From a checkpoint of a small transformer trained on Wikipedia: width 256, attention and MLP in parallel.
MLP neurons of a small language model. Each row is named by its layer, matrix (down: output weights) and neuron, and shows model dimensions 0-127. Each number is 500 + 50 x the weight over its row's rms, rounded and kept within 0 to 999. Numbers have three digits each.
A block is one neuron, or neurons of one layer that tend to fire together. After each block is what it responds to, as a language model described it from the Wikipedia text at the highest values.

L7.down37:519495486519421579580432472526501508512528512475556434480462517514562453554429572465516468477457492523542524474582449453533414484503480542427500473557619627396505494528504560498508493356539481528474473546487545539513608508410544504457426492551417580489462570534448443518496522549444467468518502495574581531516393466409475486509543522481518536526517483499442416461548542508562489507500
L7.down120:536542501485423413520432525558536478459386461471504498486536499463504465507511447636603492488456521533496418602527506490509502480541500569467475452567484514519469545505498543560578484488562424430588470479495641487450386545553498501503511530487440483512530555464466528508399549509404502465563519463479531425393503566524432541543490527534509478546570521499553550401452546454476473516507
L7.down432:480494498453469536415465560482468495580552487475355490587536536492496506396508539506406474433522513548431498525506475568457483449438476420427555524438551470419541509604496485577517484490493516526574491541454466532520487494474571552481544600497422526588431472505520489489418606532539523499477460523569437421499453473475470525600488526501529527538555440486467513423557428433457461512561
L7.down541:550486475499557471457523511558413508453450518497451506607456525582483506513474534479479511511507462569510563544562559503518505458456501579467506472513478646490459501518548545543538430506512552570503473460529449446339587485425528507578382385527488533510563476483506505569439557463459442560516589454460468478561486551578518400461559493552513495469583551538526524466571329498514543571442
L7.down910:476574500542557468502444460457552546441554509423509485443550499546547416425411537540462449473524553515535504570522485449436495486577567526381484427500541457398508504484518482491508483487539474534442430562483569520529526466541451524430480571555581563533472491518493496520405571581513476558573560423497518493543460453500425460513536466435482420492546424451489502509426502429498407423536
L7.down971:534562528434416548506499494541491516533490504511526515465446538467490493336516434494505551491510414491471493494560473466452455495496579503505539528481505540560458498488411524465411445460428455546440491578463419528460579540392483441490453543526427534520462557418546544480592413537448446505502488546541552464490480393498486480544503618461555586499532622466431524486536505499488500498526
L7.down1239:469558517543514462512555472425512477416496507426533600543528487499418523506490544503504545399481472536547451486549534459442525437477505498533511514417490544474510417506537449573507591435493520564452514425509412598501493518521497429404550495452510547499632502452449516442477572474558455475435529461599472519449531541476527539597525513494535465499466533476532503531482438516505429508613
L7.down1358:386476468519489560485500498511563563502587463507453443476499484496531519552485481538544519429549564533535571511478532451437475428469504459524380454498442465493638426681481543492452429426493465451460499431484470484541488543502528572581506516446434491559435560399491422498534508432438492498465499507426515518548481484511438546446642571545488563471478547547427447524484488458441461507594
Standalone space tokens

L7.down40:504434489510499548483482567466483484478452466485575546479532442465460482518542454492535514623554568423436506534412421534537588422476518521616611564526499549476445522558488497455578511545481541517519513408502527539392581534491455546552545515548539509490529434511525517464478575433490454398571509465503510412602466510561480602562567558423491484518423369491562476536470547436486439576576
L7.down41:451574575560553498553525442480505588497553484508430561529424542533471484497469535464464428469473503465460514533446450480445509465595559601533528469487613537496440565472525423447449468467425411531561482583513456488623467457572523425456437499528491585586587578505482501441572521518524452482548491441591585605562506501525560496485419434517440478475540483432536491446542473496410554550548
L7.down155:526484525463462553471515514591535465427565528498532406540558461622597446492562443505497549536448518430419571491503532567568439433583483484460535541516515584505497534531518584561543521548470446461553434501525486514553482471478521485558518551495518439424434474492497480662484621496411535536465484393519483517501549463527502537468509499493527412544559428462476511469499567480479453468440
L7.down182:472445478466465479492406508424535431520573503527521522552442489533398432463542478533483471533494427517416482450513484542472496569511468604404427543368490442544506452502444432540465461450563457498523506411556501497515571566536456429471537543480488477473578475565498515531541408434525467497526578460521459484508444510456566581567499542569442457510449516583502486441517575525569533581523
L7.down349:455446542514422534558525512600650690554479457453419466505452490506401525486478462538455493521505542451466425519415535551459472507518546497403455536450449455525444388509417481530527416505447528555599474494519504452590507522467543467561470427521531569440492487537480427507560475456468602519496488467492520446494495519547535484582499504529539403465542506561479467444605480430471543363417
L7.down738:511550505442587433489585612590568526476470547494410478447427513435466463468514525397488502453504467378452567474493439449453480506500479433448455430401480493553532385559487446490458523453476428510462521487528556526518543461516499481467526534555480433499586416498540552577455429535444453455520562582542549477667499564551555604494525516422402471517548433501527443529512545548594506458504
L7.down784:448445477551552540456489426439497435557429558477497527519529469453588528459508521499521414402468490503507659541410475506421516619495449508565506533510447549491498502560538466420520512496426554545528488545530486547512528531521550406524536502476521506512567494592454487484411498405463487536508526623459524538460460438541520625470522520590503469567485461586467559359564485561558505497521
L7.down1384:525523434467544529576506529580579510506489487459514474524581521442488506420562494574482511468442436472457473440412522482461526459494465503416560632441437445452481548443467566502494545493547462495634488611549451433480596485543534572564506455573559529484499445506477503471495526415465444485471467504500570499479456544499437518464514553506581457510500471569591505426467469438448464466448
Table row-start years

L4.down459:477378532577507505600532547577452595565536493523448491464457464516491509509577487536474450440546550554539590428448520569474576496462431436437420528483477530434531548482499524356600465575489515495448522476490487461549543467531511484527524386579531503546483486436519522515486494486525486509525515439466551531534518455429536492564492435455436449408497488522508607484561591442552424559532
L4.down618:544532554512624560559513443391517510481425446508509519434545442486385450457513525489502482558514439461530499550530546520594567506491524502571425469483457560316446536480443440454525444545591484543517513493500507464438449574514496577470480481441484561466426431546478485554504572385528456537478501574561504407510488536471508580556449449466551507429471539458566497427530480410432470568420
L4.down1213:463562436500484551475487539544504553468504496498460477507513480426534582493542517479430594438441436570514578522474544600489530524494492493434502475428543476422420570521564569463525511406531468528438500571493478442449466550471487566501461545581584495575477504478451470491460474463383558558488531449475618529515472426499483421436520504528493624546405428514538446466594584546422461520527
L4.down1470:562423578495466481479477575482480597512484539487517496492496519479496398449463482574424605458441474536546502478563515438430570468441662512434413471419449478431482447454572409602555623458473527577503503494438582513510475409492548517584550451478502494517422468454495541487517592524453445508505494478535560400478537528438508567566534488527559445599403429476478506449543510491537387556524
Standalone space and newline tokens

L3.down193:454471516511527535476527509494417505462453505512443421582483503499509527421478534511501553515489497455398544476512489523547504492513454445461446539509517462460441490536516525522496524490526445415393422522467521473498523497483528433511580508558472493553470413543500548596493575487506584407569582474521542541528459360461522617530496485478463514556506471487521428503558528406526615467436
L3.down1220:409496521458545479496525461525470509469510545522584497507479453474472506479509494408462545438496514501524456516509543592558552460555543487428431563512520418500486595515461447527520606455455451479476468557470552505589478432525572488523432458446448568525502515447425430433522577498444584526470543505488530490521483477441635497397540514426475529470459515564483431523575496453516465529492
Standalone space tokens

L4.down175:494456466503367471477490487433493534481528491446502503490369512439462537439509426598557524517497560556495497553430501465441489537435454444610449536526515564470516538514485491519582434475464485605426466498575612492527493463612527533487519564553477578550498443421541516486463510541559492532533472499515511454486474431535474505469403507486575493547479514376574439492466507471500556512468
L4.down290:439521539484516520471509505480507548519532438456409551569480440410576576430513485537365489493449445501579503506526529509480533483582500479503463568516553485441491513552495487551502495499534382577573520602445418473548506416438428414513457523455584508565468518486546529494499464522488470528493447451411452551501479444659447614531499530477505480539506402443576494488436607588474429557449
L4.down828:551530611520478559417463433543602549451608512474472490478567469457508530385554515455525501400602397500407438494545537498564449424595464404499450495518434519533507509504601511496486499556519420504460416532497496538503601544466472477530495454530601394514507346503462438486465491572542495538540510588505532546492441427457555559556512489399531424555524496443465552504505509504590520500516
L4.down1002:551483485524511549571493520527555550521622522513481518509414494486443531487577488449454426580463510458592550467513460571471411411494450563531483534479516538525534510496497487378478452446527509537475473566637464527517551410464499468435370541523470488458495466443524507453460456391512498465544494536483510596472505488521495526567507463340452642497489491479475499488449514438641519503440
Leading numbers in tables

L3.down118:540482423595471469562545444484467481511444568517567445465444548526557538482542536466486415600530477498453566373580515384545577570574443509439502489501441475467486477474530464487473527505529569462501556409539493497499555556380449445545467473524435477447579526579510492412507439508511467438404444549534419484442464525488512488527562422663441359466465441473456423456457563526524496495518
L3.down592:477518543572593542509530463442480532501438545545510490503530484566485510370494487499446465620461417539545475335587485501554513460574552593476497574512590551465553561547483419413528477553543575527549464473540481584568434500536510421515484466520507463499532490527477512506460453456562519516487437538515495530468537560441474501452530395502515603461439472481459492458459508489491423575533
Paragraph-break blank lines

L7.down26:497451532579558523548465494541537509495459410451526463516495460552510504480493492413525575458469502443429564511456415505555540469467505567569528509468419469464486545457442416486581477517527457434521435510557467476524524575456441422426508569544550594459486423514501437483527493526505453493456535492566561422559453523517554471446501557505448568554438465513562588505430446571492521406396
L7.down180:475504548503544491467504542488455493541549541449620471499487494440494548395530566538472550481562528475454525571519468418445546515539473510470427478437537526514521456499489302501622538517566497528536489479465504497511497478453518365403445519437587515452514610477555485510489476489586426485549474510553486506502455612466480527574522500501499466494478483486537494467497571571448406486516
L7.down385:499510513452517443463488513518464457482488551483476519487527457507523556530546504596478525482474458471446515496421456550526393565468495561547448433513454439537499434526559483542441569509607518601598489533455570473492494551520491454383482500434533463509549422485399527508545442495488526538508403530492525443470541516569403418442554513439579484573561572511474503557422499511487453399531
L7.down647:528519493588465436535589489449419515450498497513520483439463473540528499494436496481518550487485537436441421544465459545513464479563441595508472458544438513470494446464532454577442462504412440553483497465467481493470512483512478501410477534454546433513510515561508552494499485569511475629523440539562517461598458420402507491514443483464575485538480515528425438569490494520490462440534
L7.down992:461526483546558473466437529633566523499495570510351523474476517530494504628544496492516500552447514450489473542554516503512435468445517542492456520504507453469515435563555463400376492532513533495549449553425515542535479550461524372519487490528483535522411514484434505534569486436466556550549494475541561487484483465477495466410497594498453533512565423521447568406404540501470502519479
L7.down995:584495446428582510514573413500468515525506460566468460575491551578480548576534545521511517513382494535479467499415484434515543474535528505500445496517513467422505447482482412538554501619482518486551520593494516478442540499484503487393511521449462456481509456540505569550521524545510492513494382520533514567513520503410392514483479477434451479439517571505471459497452570443476480562468
L7.down1206:533526436575483551469513476519498433484484583432532452497573435469495487471468542493407574515534480467467429508509427528536446473507463567454421479546498453458443490471525492487481520539567514471558512524460452508536455484455519463529491573553444516543408468449483450517485437530593488542557490434558522419528489438386606499498510554520418530506506454529559472435526535550525559582522
L7.down1349:515464504401526504494495537457456541521537476467572481449541447550536433436458487501473475507610434519438460613500450584516546562504488540531551487490567478540461483583590374516433440515495460530523573516477499466497505444492476406572496500522554496451501492423522548548522558457523415512524514453472511517509591492474500484459533483494445490522546493563532533551459555522550431538487
Paragraph and section breaks